Part of a small language model's weights: a variant of Adam for these matrices.
MLP neurons of a small language model. Each row is named by its layer, matrix (down: output weights) and neuron, and shows model dimensions 426-639. Each number is 500 + 25 x the weight over its row's rms, rounded and kept within 0 to 999. Numbers have three digits each. A neuron's up and down rows have the sign that makes its largest values positive.
A block is one neuron, or neurons of one layer that tend to fire together. After each block is what it responds to, as a language model described it from the Wikipedia text at the highest values.

L2.down75:486448514502444486515474470508542527552480502525454527475526479516468533534499516503487519459519496498454493567497482500516492530502531483485495484521523451520484512506498520497492484535541478483497489491445501464499518488513500519555516468495469517518485541509484500520482540456470490503457533463480502474488503458502500498480480495479473482511500523458527473472459479426484519503488467499554478526521487530503498500497477504518477473472483474483444513513492454517478486538463487529510495497496481500498545484493500516530490527508454521477518510473503495498525509511522536487478498506481463471494512497515488520503483501503505506461493479518
L2.down234:460494462448495516560500488524528517532522515485496502468492476495466479483519499512519499479464521492479483493535463511513524531503458525517510538531517498488552454490523516496499518491499451540529542486497533500527526508516508533537515493501496468518523520489494536516456503499473474582514551500486498511473519460492462456481505480473534505498482479521509509518473487502501538483465479474505471519486479485505501505509505509524506512487485499488536502516518521505480461512486480519529535507488531465482535492530525510500523512487464519433450497535534515474519480496524468520497478524483473478495527492470546456496496489540500479490527495520
L2.down275:501519511506475473473507523538484466515510463461496553466525501459441506515535528500491545504491509525489475504501473488488464480477519498514537455514493517496535483501463513494498493510466521444472535512524486476491502521525474481510475522479471540465523547495496461483471467507476490522525476495523505528507474493473494516499512485453473510453471483491505493508503497498510515502498518510449484489476507457515500500471505494499532488525470525527524509519523541506454497495510499527462493530468499482450517499512509453515463485508492503523491527529503499541526478484544549438423504473496480510546513498532487516495505551528534487446519515502
L2.down410:435487541452486491508475499513476492525539561477533531516420470479541512451530461471502484490492485507472498519509482470457494525539520498463535522499521470526525509489504532472536506485487489498518506468525493494531500496523492443518486477492521522492529467488504506478507501482482484493478481491498525476537487506501508488497499509475502486493511516477519504480451460517481495471511524498505489505515454507509510481533536535500445486445499531485487473496489502484503479472480526500449504466470527485474485490490553530483474535467493505535488449522527506519519473574547512505526510520447510467526520495516563522505542479495538477469463476535
L2.down577:465473499526529506479507526465507479472540483457499482450512461521438460510490484497506462525449509564501515503500455516509539515502480504466474467455534490520520486485484486508519483473472517464473509460530525481475482506447488482499483493521489489483469523502484482525498492500495481528485504480556499466446528496494427507472514495498531494494449496494558490499459488491506517478523511494456500458528509531529490532463485466495499470502487515490470521488481499537484500513530457511514512462515480443533500479500498503470484531495477496525514497486536536514471459494483507491491555493508516468457489486513498500530535519536506528505524500512
L2.down1143:477508502522481485513518529493496522443535512476490490459524462494421485478486470518544473516543441514476550534511487501435499499516507517492554498496471527484513496513457478490528520512477482487467495464464487517509516485459538475470498466461489507455516515572463503542471474505505510540571505488454482499511512470552537502515484496498523486500506505466502524493486486527512537476454466517516496509492528497476478498504504490520491504486505522492533504514461484518531538458502447487552522491496496502532538489498474501476475470464484458522486524535524522465488503537488492500510439500486496466544499471547506541490506511526486479507512519511
L2.down1715:470466488538514497494540482502508510474502484501510478490461540523464505519509499478507477512509476495448510490515495482483455507513502493467515490532492480469559483526523507504518525485447493532486525473463505495524492502511490495455507569509483545495508500504519476507504451478500524479471479484496501506431485519550520488501502511543550498535509540499483476464535477516497477535518537540498490480531502497515489494506499481470488507535507508489517506509469465472496517468502490538504455474480496487519508460518471524504515489512514509510483482466495478486509476448501491498533496491523532550523469470512505478480512515532494456539562489558
L2.down1717:480493538500484503489487480489505479513512537474506501439510506461473498492536500486482471522463576521531511531510505538461517544461495534496469457481535512464542478459472502518515483483496515465465504512524503502489501500466507502472540508495485451460460520515510497523499515492553500525466537496512514451512486499509496512458540479478484488471511509491525485473490468505494505495512511526474481485551498507493523527488467493503530498470458545517514553450493478530486483543515492455467502502495497473486534468468499525491521472481483476544524474499517445506481478483493555524456522514472485511526495536508473521499493538550515525495504498489
Description: En dash connectors

L2.down124:493472511459524507478532462496476526530530477495481506492461522454527467530504490490534505515555528547500533514496535490471500521485543459491447477485472454492505500506480502477463500497491495452458512495470500536508473524500525531506485476485483479530460500463447560489484475514508495499502516530498510485511481511489464507470508500508492536509505518531485514521494469525509546507503436464484462516522478472531520510523486521514520507515527513461482531481501487500465493494545481529528499517474486466527527479503505496471511482510500493498520494497470498480489521486495527496508452429467507515520494463499546510487527524545487519526574492510
L2.down311:535476484488521501503504492506504521510447520511485505509503497529560484494476476475526510491521499509526478504479530463483509555519487503485479502489500525455488533498500483521478498497509484496528450562492487505528532503529477517531518548470506542500476539476487492481453514529465468537386520510552510503494502518534505526487472508543489469525519493487515485495533488471501519499497483500473502532513452489512553467503531559474508503519498494492476515474470496519489482500460476519513485529481531488439487472515439517498443476476513494488521492556527496493519505479468519548525494511500485534510500477510471513478499513479506484515503514487
L2.down409:494478464488513480542480465487462511486538489478521494523516489484498522504499505479460468508514465504471476503454489534501510520466541527501507491511500512516497505516534521501530526476482483537489464500499500483519528513507514491496516519531504508435522498471498437522539456517497499509448472507490477515472480492473495483506502529500485444471577511498526514479534480515510513521520513513484487506440484522581529468479517478489537513520543500503528509496484528466510530495423495493514550517468454522512523468488504499469488504503509468529481545532518489525525518528469477489514477495524474469516494514522538517479533487475485468500492502531
L2.down480:474493539498511537496494504478477529509493444468509462501500533465484472537494467490473522510512557504514478482478510474481513515498469496510527479526461530509486545481541487495521479487487506510476484552488497509493468454480491494500524527451520511479519471528522487462511480527444445486560481549529513504474512466518539507541476504523485508496472452511506493522499502455530472515497487526487516511494501481504538533486490529491509539526508489474493522507499518506510489519517487497490492482501472481498485503535522471515496506501483504486501497508513501469539536510483546553503483490491503486488482507444483506510495494460531512478464506463
L2.down540:555521462511460500478471474460459532506453511509481482501497531516496494540507470482502489488531505468488467466519491522508490451495500472554488463485497490491503494501513570489505500487487444467534435499506505526489464478524497500537482522466472534485513472489502493520539507527513506524437511506488509522522461504527521522520485464499496484510477504514471422519474503515477498512443480475522490472466524513505493529514486485450500520503522531495446525494474486459491476500486482470492528491468544527502470506523464497513496508517529490516468461511477528505482489487476468485481519535470545501577516517489484497442490542512471512533527536492
L2.down766:505479519528529502575496470493483484500528474519479567461483477467491518514450476491490491497503505488491486517488475483501522520517484475450440494487489494501549497470490470468483535490497508500461441535486500473500510514513496516447490536482504509479509468508549444496506523499499534495473477467486523479493483507454515500487462464472505461520543468515498487476499470463504529496514537487494446470516521466460500472516477474495489517517441516516483507504537490508464515516503509501526475511489513501519497501528489507498490508513545533491487518521518545475499510484496507510471434511491490516498516513439516462461511497514455483469472488473
L2.down1021:474497536481486502443473485477484510519492505529517455488508470505558495507508488485469498508492505491486526506505497465493515526482580493497540473498448489470502515502538531536483519545502526517482549501537482517500510500487493471495462472465474513521477539489550503480478457508487520532486470482533470456499471541474555480540494511466485461499492503469509507511474513525479456535532516517454539494543449498487542524481532508482498527503476510523527483461481493511546498482462516505483488484493502477476536493520494514526446485510453508482505559503488488493521472452495488456511476479492480527537506513497524509455511525506488492502525516446
L2.down1709:501520442521498503451506499519481482487482480480471501533500484492498518531476528497543514531539488508552518460457493508472516470455484481457485527550465485472536521498448522508488515513533481487493500514528483557509461503531460492477485483504497533529491506486501532479466543494524525529404488462520515479507513478519486476507497514528529488492499489540538544548515487482462507525470505529507501486489484503496477481533503497543500533482474486477493493542501480511527453494492512474504454505530478504456497494517483473496473520447504510518525516482523498451473471505508500497521559485460519553515528481504483482474445506480454482521465467501
Description: Lead-sentence copula

L2.down226:500479483542501507488476491515494479490512466525490511507505502509458513521495511510523527502500497522512530507539494523505507531512443508509489513517506502518505494426506492516513506442519486489485506516495493510494488487475488492531489541489510481520502488500508451486501510526542443504364502517531517480503490473494479480527499473524482489509463493516527494503501512455493477492465498508517464503523469497490536521496463502510528513484482500518494486504508489482519479555499507507512496499480498504518495496494501509517499501513527538520472492520504516540538484497493530502504511519496449506506505496475511528499504486608500496509508523491
L2.down428:499487520482509472557515504491558516488476473516492493507466499530519506463507562533496502536501526513530473507493525527528502488527512488470491489461504521539493511457513542498489475483507503492557533456521520511496453540509507501500493512568490485548507530465528508494501504520482544524531512474469457499501529445507445534544530507494491446485514503488507514486459508502467489516513513490482488497511496495455540537509497498512536469519468511499512496473525479528529479491483495478493510505504502434494485478486501527499467513508464522514489470493508516518486495504554542506494441505514513512468503517475530516454479457471532537539506478490
L2.down803:485488482506468472515488504504499487482535470516513521491526478486470516519488516520518531489484496519458523471526491507490534560506457500501490511498529447498513491512482518537501519435531492533523494537503456507521500461469476516531506539506515482533503514500505462498486468535487461484408483526512536514507510496506503505514505505530483494510467499518560541490527491479485470474496497529514490506539439484489494525516469495504509539484469489520461466524487519505508462541502501497533495524449456488516475497467521531511512473485485522549463494558521490511498466508492518493491490493499451532503504511516517489513507493538518475500524512528
L2.down832:485486486477529519496537503477540468485497503504494441517491543488478568492467467503507501505491526502511510487471489503482495506569487520515512473505493509470494508474512524454487510500515512514532512516515545477468482557505471487524522520495508509517535478488487521479507537488526494505506511511468445503475454551491484485542472467531487534501507465478534462479491464523470480512526517515503469526503541480533495502482490540468510498475511534501436492446484483537475511522480523447488457540510490496472478496488519505476444498504555483475500486481480515518514503520519500506441503477532489491512525496520512501510454524510494514478501491526
L2.down924:504537495478518455529476497491503527456491463541528506517494494510533490515481519559517532509530515512510506483507523497511482495518462464537469502492465486450488493508506483500505492488487483521511485544494524533492491483492533513506522475513508449489503511474562530530501477500499511491432513500457477484533511473494539469510526501453561494494505523508518446482469539553500455539464464499503511529530486483453513470546511492470498486497519523442479513454507519542486483516489468532532522495533495537432516493534493518463515474509496493476493510523513479491469523495521475495543493498481538468482515477453481491471537510447489519491490486519
L2.down1081:505510530506531494498530501456472455480521462491499474554495531497483508455500499524527532502467496514478506475490495517555457503485512537498513488518475512530531537523483527475503489483514500506451544500478486487463460479504492466522511483462506490531518497510535474474501495477439472502440485482496445510523477471442482469552540474500494514534439479508520474515445477462487480475498480544497502515506517504547539505526531472504511525495425536512495533483513541477540477480472534503487518468454493506463521531494481499493462514483493483480504501544519493534482522478518482473467496497514467480509514467488503489485477465529511447499503454519
L2.down1196:482455467527515468457463524495509443490535536482493461496502479495508512509533507496531477510476470496498509482517542449520493467523535506543527484509502486507494517519522522499494500524505509466519492510480531514523465507489491446496468483489472511475491461523507514457500472504526494514458506522460513505584443516505534534481462500451510486511483460493511515504456520514521478519489550513472503550492485489536478501511500506455532495484494521522501475489509503513535532496507509495453524477498503540456503487504518491501479485462553481485506511477543480557522518556518533519525530554518465488502497454541511525481497486505514470495499448493
L2.down1248:489499517499499497472520490475507429487543473508534463524517531527289521515502496516559521512497517428470529546476498491499479516466513539510487512528510509500508520446551492501512471485473496514505501522515493492471502485500500525499519516469516478499498463513518478517530516525518495529569486493494519494483487477487513502514481463493477479476478513482560502488481509475493506510458498556463486470471470505474536527508467519476562499450461543528476518519524518502517523491495474495503476489505481523465533519491514506482461483495482544486465520530545485541509493488504528483484514531496455460492481505481474518531479446585497498500509441536
Description: Parenthetical or aside openers

L3.down210:494508503490502458496473470502502425484534474505520500516508483500502529506495513511517494517516485496507474501512503481487500518478506487514492452557453547482497486508500500489499508515483524510502538495513503515452521502497494520517465531496510490482534503470539527510515510485494484503320503495471491518492473468523495485509461486488493507512487532525506464484488481493500507531515491541465488531475507544519515480488440499506521476510411512488510532499528518472520466493497500473517474466457480508498490481477516509437476479530504489477486466500521511496510500522494481467494498501473486474510493474479494493481445528519489496514519561527
L3.down226:496487523520496479477492491500535485462530489509514524501491505456467524500501495576485545506499503496522495456520493498505468516496460462480529516521509504516517475492509481496513485481516476497506491480516509493511479480449541483565504541476500497462503512469503470472490487535507439450474513504521500472544457504473520500537492499496457514479511479545513483491497507470488528513512491516534518484488475476496498513535514523495530514510479477511503484470514511471497491488496523488524507470499501505489479484548481505480437501499443522499492499556510500528487514477502509499475499514533503507490506561513508558490515465532489484523514502480
L3.down801:478493476497504523505485494544491535499468495516487524524492500529489521485498567491520485523516535521518486506544496538513527537515442524489508491497492516506471491439501480538518515499512465488503482535504477493537526519454507514528479468490490501505516500480483472470526493512479450532365518509529512474519492518517505504485505508540455514521495508516517505529510516489493512518477510478525477515530493479501479513507458489479535491481454459542526490492502498490491479571489482493531515488486483518534458495492515475476505518516494505556474500472513526527530499486478497473477526463497523530491501490487510486457508512551471519486497567510
L3.down876:507530505453472512472507466515467497508496466510532527575554532514524546504482532508515500516506502478472483480473478530551507477496558501523500519492530530517491481517500491518536480456492497451479468490491502508486553468469478515510524508515465489487500504496504500559493526482464505526505492531430508519542512533541454494540499525477513507441486494530495506489531517531486504520495482540512484476519506511462469513519582498516479536513489514504527517508508490495489515458490514506534506491524523493515498501504451521540467495512485520495466488450483521541502514502501529491489498501494501491479528526471528514500484461527499485493482496519
L3.down892:540501528499505528515505491442473463499522503507488523464535483521534491474512500521487537506519522502512527493429509518483456507486514502495506518482532530488533502493519497558482481492518524495529490536534523496501500488486490476514468474518519502524517537496542472502549491527513477514471490509500505484542476495538522529539533465451493534499530506490501466512493499488484475551503475521482523475509500489481510476515512489483535491518502548489495477461478474523447504535515509493482500444484472529476499494499507489489472476479475472526465517541486497510508484551543531537527481456500492423481494510500476517535478490465496524510514507486
L3.down895:477531501526483455510476537533487499504489516472502462507489442487462461475533535490498479519493529468520514477512487505462531486421502467516537515523495547535566478497467479466511493506514504438493536487481537495484511496513557536474555471516480489504477534484500490508511496544509501511456444500489510510543498478516549499522473478494468478505523502515472505508515516479476493488507527487503542480495488488534504535456484461549557497498444558490538525491483497495513478494500532478472516511508521526494515505488544521525482514537456506464505500491485498503512477497491497492528532502518491525552499469537439500496458505490544509499485522505
L3.down1187:482515481473491483495498498525492474442495492478551474511507511515472530480467533535512506462471512447499511473513515533526530477483474509491489475520539486507507525457509489485502525494520476491466526486504487474514487464479501506512512496520477516502510505497537476477535485505530456476501505542525509514543492494500507459532443506502506514543475542522508486480470494495474490502513539489538489483512486482472506502490508484476508489482493517502534548492487525529512541523462492493517490478488476475503473514510491523496481524481477520499489438523534493509525466493499482534490508535503496536495502504496465528508485467549454511468490526497
L3.down1567:511467462506504501558523523486508478505494456492478483510504548478526466526561522496519545486512535482467503511520462498441469492485493507514553524558509531517530511492512486459496501523533507473548520513511456520510491501482474478487497463520476501453515510528549515498490513544535476540513444498481506495504509484567553492527498488496517504511493496536491481478487491497514493495504531493446470550564464464496463484483474482489495495534524544515485483475523507534495508495480471491506490473522485484515513492473514523504519486487492469506489489535515493492460480475502524493531579488470452521499504502482473457518494494550550478536498521474
Description: Parenthetical opener after names

L3.down89:506497528498480536490504528503505519511518449550470471487450499550503481552522526466471469457469489496484486533487504458503509503510496479470472506480506498431517527524467499553509493465473483504491505543502493552494518470483527528493510558492506516494554512481507513510475480522506517498394445507506469537463522529475501484497498453470484469514525494508575503486519485500507488495477503470479506480472513499509562489524454497463545526503480504543480505507485504512512519505476511495535488539501464488474452514523508521492477504496496424521482462518515485478476478494499503501509455481505522493518526490480482472435509500494497436476513503496
L3.down544:489473500510498486560484452484504528503517475513491506531525514478504528519485502449517505505505483490451485499504498421493506498499540465515519510505480493533506525557525529482549509485519522463538498536532505512486508501512479516489494472472502490523469515518494538533501518481490538490424448495467497473488456478465467525502496501493489438514484517571531497473516502479503512491510436503430493449523504469504487497506524561538450514489467493500460512494477507517489492494478467521485515518507508511468512482514502536509511517537514472547493508504538463489498524509476475488513463545457461483478493489502508483504531471531534493533487493537
L3.down568:480524495516532491533535550437536527507498497515523499530510513498550513502474479488451515480503491479485501484471504493503490513463552480507472498502533494448492554506503555478481458553499532461537502514473487502485531480463551494481498480484485447443512528523477505508551536500524503496457475496463447466492503476465523523490492519483463533505532528505478463497496494495505482536497509482466456490513494515523493478525451535454515510503487502543501485567456462519492511479484525474498491513480460464527528499507508504484441511486466455479493466520478562493428490503474516494490518509472491529566477504470510488489506506528471463499535475477
L3.down777:508484514515484462438505515487512511456504548505510512498472481514542483449496453523462466496503523521470522474483495503526481534496507494498493483519485536468481521481477514490507489492454510451500485532494473500471499524479510521509511526493499481507500513441463505483513557472502490497399431507523465500537535565527507515525511499485563527525458457552483505524534534481487536474469528489450511512487514513548495492513521488526500475507491504514498555525500526500514465443490515478484490506521501501472520497478503530522511514561513467525505471488519508501443474502526498521470456516443517490530480487473499499471488465508524539518450493456
L3.down990:517508510499522525473493497502474486482482492497505524504461546467529540481522521518512486519508493508458490499490564501540529481539531493538535501521473512507512527495518508467478507558510494499520432487512467510488470535495527555480480516512503481481520481478493517484471492491453501485515515538454477459483480508509490493493488498525510471530516522521566496503476484523505434520544471432493521522521493484517460509502500521490482534502457508485468522479442529455492545445469512486540525488513538523492518534467492502504510487484468538536494542498480488439498512525502495486504491476496498502486486545508474484521484519509504490521475463484
L3.down1027:477486503470480531491517508518487497519496467512520509460503519498513502527497524485467510567521467538526525480479494519512489501484487496482514448537508537504566475497503496489470492523512492470471517520473548539506514489519449496491491513508479494529534498500517481483519476457516531475405529511510483437508486474448515485502488463522482464464491496490507488505503514484524499545524464499502517516441492469481552513522541520513472472557515499526505525504485510488507563484508487515505546538514480524483458502505511504462477499550469478488490513470516469492496516522466510510520479508542494484520515501465516520495485494508499486482535555460
L3.down1338:477507488527522514501510465483484526539526491495507496492440521492536464481500486510511460555533493503497466474483510504500496531449512503486494502504480528464499496513504538503466495485490510507496551536515507515482517492471526474455513535463462521483512558496515464459505496487470459493444494498495443459499494522496530516478459512504478485498537480538496507474479481486526490556516490476493514491509498494511499498526455570443466508527480509511473463526490477517487488509502534552523512463487535467486499486500473486481486508497461492485495505517527531463508496512471555511498446499544505487517539495469525508493497520507504462528519496465
L3.down1382:485539503514467482519480495501523502531489500488544507510489509501554525473527496475505506497468505530497509477453515488477490500489544480456452456521452549443505494464484546515498488502468483486513463486515462522465522531516497540511473520524492530480500495494509481507475521474501484512457503513496515473470466523507514503490439489526498497479499502469545461482502519537512559492488542545484500524441471480538491488517504485465448475513489528515517513457525487524485502488504544485519482502455495474500517487514457493500510508480516466502505520491483520510509465527502504498516471484499499506565505528481520487475510524470498482490526483498
Description: Lead-sentence verb after subject

L4.down1137:502476527536491523487500501517480504491544459501565527502541512521487498498517505454465469509488486496536453490491515565506489537526519499484493464493514486536502492451486489516523504501509498507485513540533502465541472505497478468538482527520523507492487494500517490528499484463549503500488519499501527462506507543514506491522480501450502507499510443533489483506486494515474512534515479532536487536538510531486508470520511513457522495477486532568487513495438499503513492513504505473472534530505531490472485508484462503525522507484512490542468479469494543520505499538572485515546466481533500494503495487493472524510506509517508554506507516468
Description: Compound-word joins, year-range dashes

L3.down214:533512540507504487511531515473538468481544511479521500532520479532482488530474472490525458506478482494521483514490516541513531509489507518469481483504554541498531508475552521545459483468499503505437523498570507479472486531410514492478473504505488519509520474477466481546487541465501533532454484500555504494475492506510518518507503483504505493496470481447544529508451517497487524498523505555474482471506486512471495520531480491471492509467491497507532500491478467498504503513537498455499452483442557499470486499490495500478519546512464506496496521532516535498524484469449491487485481501500501486525522478476470476549477488516499480496514534517
L3.down295:478502474509515536474468487487512532442503515471524504492471537515464493508496526517501528511481452564508476489481536509505490525573526458506517514513450476488486510483516503516508466518447489529538472475499505520492498461479494511523505502485526487505486482490516451514498480441507507495423494502456476544489480517496508433502457468532496538548525554517455499485507484533492490519533488505491494502526469519495502468495485518507490510459484517474511552533505510510517476474495515513549520495490472525524444489549515467496537495480488542489524528491470478497496519505482470464513484499485489519568488538491507485534504481515482497499513497504
L3.down596:503444472527513484469507474500459505512514487471549526532452536525521476457522442472482502496464480523488513499487492499494513486509466488518471489519517461490512555499497503530502471455462500505524479492505515508491551499515473470471504527462509511474524510457457457499521484494524503489378495500490527558484517517486531495511486484438543520449511487497535533460501514506524485474466497462492515477472491484523535507473478475496467495474507523525523488480474510507461483484499487531499526518503533505518489504489469538460498546488516486504481475527509523494504500478486476532506501481512521471505488467514506527505476464515493482500496552507
L3.down784:471434507505471489479510510485510477510527506500509538460493503534479484508543521480510494497443519503490509487483511519507509530501466515474478505510556465500503491453499480518509475438505516460467507496470458458493482513466537474545490488503491534487459511476521469570519537472532512504488536475486486486523479503481444475500525484488497499475481482475507466486469477504497537463511555503498507538487528533518532497510471492519496542531472537457504479468464431509522524537508518486520503489487461491503489486470492473541521477489539503511448505489522527518487509517492537493474489528505461501487516489464518523542495493568494528480483513512
L3.down1115:508474498513512478494513491478513504492498534497483494442489519514485477491503499460496472516484514487491521487529529526497513495519491485474476463469534451492519486476495496535499493447499496530478501502538503500504506499460503496494511515470493509506480484498498466513523517476512521540489482489510535491440495477474461487475516477475510533524518472477534514482481502500515523485496516478513502481509488556524482478522450486529541471495479503488484511460477442497508511529524474471501471480503476505498487447467541493506498512486472465539477537474518510464483478479476513513462505478493521468460497492476472499501524506534480535505498566521
L3.down1376:495483503499537475496497513519459518506498521479496488496508517494473486508501484482500484497520503492482512521471465507502475511533498476498490549507562477516512533477504465514500472447476525467507474509520516515521506494440503482505464518444468469487511505485494459509480514463486502548486497467528500538485504506483519471467517478499493510547522508530506483495486525533488487485483505494474474455493480541479455508499451504520493489484502533519506505529461446550491496537503516504482521513471494499507461495485532512472542469491469484515465551549471539445501507495497478463498494511507510484484476510467509524559500499517519484492517516481
L3.down1671:480479492553508474484497516483482511509525504522484546536484550504471494503463473477505498520498488477495479479489503508534509507497495492478486506505519475493541477537497532530513534451463482511453454483531502466462507505466443523502485511493535506512480538482521501512527502434494483484454512513495514490478530505532496502512525500503487487474452499460487491451516495514506506506420499485491513479556497540473496516490459472512510468480510507504503490503500490479517535512510483534463476487489526501551496501481491480499499534509473515536480497507495525476471456457513503529543534500484480523497474488462480559495557500528487530539488469453
L3.down1709:502501483477527507484494491529466506506526474490480503530509459502530500512536549521530520475512542512545492474473528502454515479519548500495474510510525523496500541488471461480525521518489518476502527481485477493556490477486477506521498469547506459509515489482493523480494511481464491487415518504480516440525499558501527508532476454491529465491493483521527466502466493515473508536504505480497466469484482561494497547501497452502487500515513509478517521464510506515476502514475547565530443496481499527489544489487471513537495500490485500528479493486491521467487475462511516484537513498478480510495484512458454514487496527483500443485495505449
Description: Joining punctuation between items